{
  "n_kv_head": 6,
  "head_dim": 32,
  "d_mlp": 1024,
  "positions": "rope",
  "rope_base": 10000.0,
  "qk_norm": false,
  "bias": "none",
  "init": "normal",
  "init_std_qkv": 0.0368,
  "init_std_o": 0.0,
  "schedule": "wsd",
  "decay_fraction": 0.631,
  "final_lr_fraction": 0.1,
  "train_tokens": 291800000,
  "steps": 8576
}
MLP neurons of a small language model. Each row is named by its layer, matrix (down: output weights) and neuron, and shows model dimensions 0-191. Each number is 128 + 24 x the weight over its row's rms, rounded and kept within 0 to 255. Numbers have three digits each. A neuron's up and down rows have the sign that makes its largest values positive.
Before each neuron's rows, "fires before" lists the tokens most often just after its 100 highest values on Wikipedia text that the model never trained on. A number after a token or word is its count.

fires before: "s" 70, "y" 4
L8.down927:141173111158140131186141138132135128139076144158109175104099148180152123098140122102153107132114087111121113158108129106120122120167151122115158113142147153111117107156136126124148125102137155121124095141134082167111142120095122138122116137120131122123066096083133130100113135121109112147089117129133193118143074136119181163153134131149142146127122117110116157124127143123122136131132132122080138124124123173105130135116125106136136077174140067139106106140159133104151163115156127161141172116130084163144134120165132118172131114139167123110091179109072130111118135153094129095

fires before: "-" 63
L3.down849:162175167161125125136125122126121108121092135187132118094143122143087136126109143148125122102121149112165131111101123138145074162152125128125090155118127153156113177111074115142129112130154137143119135141089120129111149151126131176115097152113150126143098151123132151090132141105185114097093093153135126079144106057156150149146122115150146117133162144109173143137135117091144115173111158140109111135122143100128145139158140140118145184142145108124120097077092123106089116157155152126112149152102137136181130105108148160118161117141122084104145130118126101115121144180092116137

fires before: "on" 32, "ng" 12, "ve" 10, "ons" 5, "ona" 5
L8.down423:122121134141135094119128140132140169140154127152065116140124158110126124147133147160142115120130132149112117158127110086123144109113139128081128116111115147161150150169121132083113130151127112137120097133139134166142130169156128200168108135130150148121120140114133080172121191162076128086148143175143156110128109122117156129145093080145116131122101124143177139089166080145154105136146134147162146132111086129123146113116102141099161125124129095080130117103156127135127104112086146139122114132101126077113156169185135113128122122142126106138115137075136100167138109115110162097

fires before: "=" 57, " of" 7
L5.down228:091137121168173114148118128113166127141082164102078130169130130128144119110147161098108101145135158123150104095144148169127108126130147116158147173102130119121134108152112118138157106133103125136163136134122115130127118108072125139144100144127145149125130133121142143106120166119124121137140079140165125116118123137074097137153145126114130121117165169137178121112172109105118089129106132145119134120135175114132092131145149127143074114154137063148111118110142124158131149126197162122091169100124095107120134132148123140103112093117185153118112140135119130172103099113094130049

fires before: " |" 39, "L" 5, "^" 4, "R" 4, "|" 4
L11.down905:101148119133123118111120139170127158103131142126124159143127122122132080120169140097144179122134158168151153122120134128140144153113135147168127133157091120108132129133170121159124122127127090136130164112094125076137085160104161146175127131099145144150127156149134099160127068124167120146115130128168124109143085127118141109143132087149115212139121130152163163113117171157091118111132124112115158120140090140085107123129094158120095123154122146172146142138109089101122138112076127152133086085136137126119152119124094120126144080086180097133146128125127098104144120101114131099

fires before: "-" 40, "|" 10, " |" 7
L2.down536:166148113148139126112097148097118131159118120092154110110125117100099126136097106150090110113122116096146143130141169093126119149091116185136084109164090122130101139118150147133066102100135122073125121141107118135133165124144109128118143167173129132127124118136161134101142112167146152109106135089110188103121124111113108120094128096138128105095085106161139149160123132135130113130133123179129147133130155146184133127121151092102089122137133088155163152119157151158123161098133160110169132096087137133145135158131102106104109148142123117119101167135094080140114135102127063155

fires before: "=" 98
L5.down703:147163093119130154138140144160128129177101115118151130148093080141102130105119106121129110171135114164148144166125114184139098132141136119111153189159108116125089109107147096122101161133136119120089154179146132111095118140114136123101164132077154108099102103129102112093140140181123133175121123104131139125124179078144099129107153093131130147120156115104140130146153134119087109121118098146114100126115169141156123080143140134105129081110158113093115138118127135179114126096160174182137122094124139103143110121141117153142140129114146119110092091132170140153157131086128119143

fires before: "-" 76
L2.down26:137154119130186152123145146137100103109092174166127136143131103140080101104075132171127140133133140131147123116132118153150168132102107171109100148164114116084127128126115097094123110121127133140113119119091158118142107152118085127118127149145138130152079157089081134121114143141101136116128113146106123132122155111128131095073102091164183157114154127162147150107122104150112166141112128144114127155086105144136147114142093115171093152125127111153159128099127137128104167111161097120169128112129178168150161149119129091109112153125164136091161137117139170105138098142163153159

fires before: "=" 100
L5.down608:080100119127115146128131102116120166150110172073165102108120099150124150125137134095139162115116122166127133152118117149111126124129125094141132125113157116155142127092156142099103131152146113125148173136136129135127152086132149150122137110104122086117136124152101100094155120124063105171147079103138163121119085138156128112154117147146136127087104104140149104118123108109154163136142148137087101167140099104140145076123101070123110094146099135164137112132162118122134107165161150140117147118156123125118112168149106113138131127109148178136071134135156116092134082118063086136

fires before: "|" 29, "ief" 7, "oma" 6, "\n\n" 6, "ay" 5
L11.down25:148145116116143103107102087103149154115104141139161146084167132161115150072140127147153154120160091067143192095155148101139147161135126097107165152155112161135137140122158138155160132174104151117160129111151139130152068143147139111138138112163104131099144136142127142141124086109142127155113116129146150111136081160137121154116087136136117098165156087147161090139096128112142127146119125149133123116133140136135158140118143134174080174148130132153123137087031154119117138145112122108137118117098103128140107146085136129153113107132144102118121140108136145126100100138103126138

fires before: "=" 98
L11.down366:159114154139087093134101108150119091104207130129142170112118175150178120099143138129107136129131118150149133073136152110160107121103128116155146095091144132141134198168087171103145134110123146106086108102135147102111135174155128158139114124156099139093095128072094119147131128128125102146111157129128120106124130183135142124138117141112101114116112120086132120119151157147145138112156105114138121144097154144148123103132088112167213129128117119149126128079159149112163133106125115109121125117157125124149158125167134133134132154162115130135127121125100113157167168132114140135

fires before: " |" 28, "=" 21, " =" 13
L8.down577:099130079129129115101140115098109108118084162119127109152089113111144158158123142131130124137136158099104127087131103115158149092102090043181079121156141160138125106118127067160134129137123115130140119112105151141123144164096129137071131079153127139122117164098131131165135133159138115165118147145142093139106125091176123107158128115146149142151140137120144125095109155144110098139159130095155087070120107148120119136087140118119159080122111122141105128138126124107146176137122135119126147131128089140125134117120091132067143095099155132121138137126152121120138097112089090098

fires before: "=" 99
L4.down763:149128084125122103127125132129127086155076109141130106165149145137190163165152124139131092120167111155154092108089161143154087077120159102119129125144140143133120153134120113108115097127134150136156105131129111140110127136133129122095113157193119127140136156098104092110138081168116139148130111163136110120139119112106142122139139129138169115115095151093111132137095119131118128122141095173102091138103160115167127124084163106112142109130139182157116132112117149124131129170109149111132105100129165130150093163105130155108179129092095138160104129135096121082105115178075112150

fires before: "=" 87
L2.down873:104121134109151144136132082139111179152106155137116095165128126121095126126112125110132094061152145088119163158154137149161116123149167085114147150125112160118109102053165139136111115133132124126097154150137125148163161109132171143166125168106118148149125126072126123080135147118123155123138105150093118114147109134134145095120115156151153119101140136128166128148144108168125187135132080158130154138103140105154104094148123129108126133135084174133157167095108136116110155134118113103153141174169138173146147131130108159094147130125143125118137108126097121120128112124079116086

fires before: " the" 40, " its" 5, "aki" 4, " them" 4
L4.down583:138143105127125140102131044167069087128124075138161121143099110139111099124123150107117107133131040136142146121126144133154135124123097119152137117094139098172147129143101156136100135136117122160137095133127156148123129102108163123106148106116123148131119105125165129078097123155165125104118143107146098111097150112151168086104141131154120121111127106140147130169159097099121113153116135137169100102108124154144102142149127108121161106106144116162125140156164151091124087110129133147174191151150109131141121148127119123101120091098151123096148123115141102124106176118158106163

fires before: "=" 41, "|" 10, "-" 6
L4.down1009:129089125140127120097113126131148133108142111129115128104109106144152077098116105178125106105078154087123147126096146163110092133146146116091118134156100118127127117099111137126114092128105113132137134132115096091104120203147119132137117137131111138159171111178129128139157118152112133152103075089146154130125093149136110076096128117165091141120153118128137126116100170092134169150121137112125109146128133099172129136155141126131122098138093175160128184153063108107116147129117166129166114166149121096137114135129138111106158139098111160143136165122082122117102176156119150105

fires before: " with" 14, " the" 14, " /" 10, ":" 7, "tor" 6
L2.down730:126161158126131160135146119179149124142128113178115116145109137133149104131102136144083174117147118112165155154142121129135162144108130096077115128121120127174173132124160153125125129103113136156129119136124128162094110117156129138172112157124111159109117102110125139096138141123133116102147095191166155115114128125113056131190134117143132123119118096145097133143124080109155132117085076126100122128089112138118108143126186132117117120093089075164175140120105120144120126097124128086127144121135101105119122175087125129104143157087113119106095139097138127163124154114161095128

fires before: ":" 22, "=" 18, " |" 9, "N" 8, "E" 4, "W" 4
L4.down637:148113131126119144117149146124136146158045180145105146122117144116152145085118149114104092128098148167096132139124137158151154130137103152128110099112155121133099112115105144124151128145124139102112125142147121135132114081129127124139158140107116138112149112109127127109138092113097138141162125173123166100139074168156111120067109141133160112129170119138145119149151067154084125151117163109181097112106145120130164111163140112113093095111111143093168140124098132094094114117110071172131142150140166128144128139128115169133169129095142162118086124146161090147153133119124138159

fires before: "on" 35, "ve" 9, "c" 7, "ona" 5, "cal" 4
L11.down494:147173138123110154138090129100092080086149155136093131121099117146124114114163112095112111097152155170142147141105171114112134132135122115169120128108113107104122138091111109123086129138142111128143157150125124154146063136114114133182167154110078118137113152148126141128123124140094124135170154161144122137064120127109108117128110081155111134156125122159136104130139140113123094122137140129140189142102129066121182138128095151169161136164098126129115123130158098176140079125133129149142145103085137148095093119132125107142117076133125113125148080104129109140160137103118132145

fires before: " the" 39, " his" 6, " this" 5
L2.down592:118154149123125092081129113162118115136098126134129117148131132110148185175139112096123116127136157127147117152082108150138123114124144104128155132155119167136160093145133121145157121156121133172110116181134141179118124112114092169120165172136123118101158132127148096175123101108152149106153142082164121134121128122153083135123129079115123087108145121126137150147134121075122163155142125112111127153111116119051154135128126132097082166109154158112116139165122150121139109086127151145136127139120168118111089135066128126120094130128115158122115134120121091118088136128135093196

fires before: "'" 55, " the" 4, " June" 4
L11.down395:120094134159160137106100146139122107157121141128095078164111153152122137119125115161109079160152150127095144168139138140109147167127090070125124128079115165168182122109123108202146129117125140171111094092102137144099107079144176085139136095090113110101146133102091102140080097127162139128105153090155118116167130150131138148140128085109120122132150114159133154133105135119111120143159102102142109114108116127134111092101150114191149156118132128138144121125133106148134115120158134157175122131142116117101153107122134114120087103139161147144113162144145100114132107135140123134

fires before: "-" 100
L2.down123:118143150098167169123116145119101102119122140120124131092055168107119133136083160129132094130122126120134137149141144157143121110140136160104128111111109122127131134138115092093106110119141175105100125158138148129130162101125134120108138141119185151082116154142118150152104110145106129102118120139144091138145157137132159120087065111111106090134140195145111097146144141126116149115078132093135164156108068117095158106184135170147129145125157119138163113137124109151135107127147156080111112122162080113136128108147136117115108148141183131140138124155137072148121139127082147103

fires before: "=" 98
L5.down613:110135147124159104127166114122120169116011146097100113130109129159150139142099138107098127106113127179143154134152155126116137140118149159089122120114143102090115126141112162111138135160155121092174160115135151158101116061105102164110187112129108135148135127145138129088176144122128161140133116159116123106127103160138129108158164110154127111126127130165109119134128084136093143087153126150144118113125137141155136097146109142132120115097121167140110119125171130160101126136125136108144184150113154135143134114121116111078154121121125132115118134083148104076123103113155107147

fires before: "=" 49, "apt" 4
L11.down825:148100142170151098130118142114144148141200117136125204118141174103125127119126116143159117119101125091116127111141117135131144155130102123137156149159142131137138147073139146120134089119141119158114146088123116133105151235139111115153090127143119125150143156119088115113105133111132101122133126130095120120104134128124146130144093126195107073122170100105155111123136161117149148139097109123146083152154118083113197129148103114137149163144094135130105063103131149117137105157103116108109128120133118103140138133121160103126124135134129110127136123141074131150145113144153107121

fires before: "=" 72, "\n\n" 8
L4.down686:137141123128114107107106114128138177138082114098100126152092154122124124138091120129094100158122075137106134112103127118156116143114150167152121143099082148150121135100158147145148106152136173109129124144121124147121146082178133104149151149109160107144100123109134099129129074147125109139113100121145152105116118143166147154145110112121174145098131172159087145146167109124132136068097151121075150122152112104124134093127104136071110088106125116071161098095105119119124136161111126149127106129101151103149105144123151079166109096101159115145105113112140140128165166133148141157

fires before: "\n" 31, "\n\n" 20, "=" 13, " the" 7
L4.down59:145105111129152139133154116143148123165069173160137123131118080140149152107147129143124140108127101130139167125123159149127145191110145183112124149133111134128104120093102140146093109138104113094137143085151138149171106029123129119103118095115134113095132092114131116112149130164121155122111117140141100124084123130162122086147079119134117087103128140127120152086146070105103135140120125129157105141140108152147135125166101103154127112165129122115166132124137139106137130130142187114144168092121153133134120138127130118145096144127191165130083140170122095136141134133129099113

fires before: "-" 66, " the" 4
L2.down973:138106116118150174111094090155117111075093124189121185161113116141124124131120118129121155140134097125105133182149133145060121128140168133095125163145157117139138134119111088157150114103143109128120148124142128125129102095118160120145126126156105152133137154140132147088078118129121163090087148106115152131093104134135116144062138149128164112140116135163149113171135099087111114164129136185114115137109099112106136119147159140120107091135137113148157136142122163147134114110123098139092090140099150133155133180109108100103102120130105117140082154096132124117158077134135113165

fires before: "=" 41, "The" 13, "In" 8, "S" 4
L2.down197:109153120161097092150134147120147174170097098142122098134154149080177112132141169107110147107168095134128087090141112153080107126103122134131101129151152144093108108115133109151104115175167110104090129111139125128131117149115169128148144162112124130154132128129112131121104137102131143107157092121104170090106105145106164151184162112114128131136134156126114159137069129136166143155107154111128112111101153148114118104160103119109126095100119141098152124082132152140130114176151136171117116144154092151130147155114104107110092186092157139109101155119149131157122115157112130154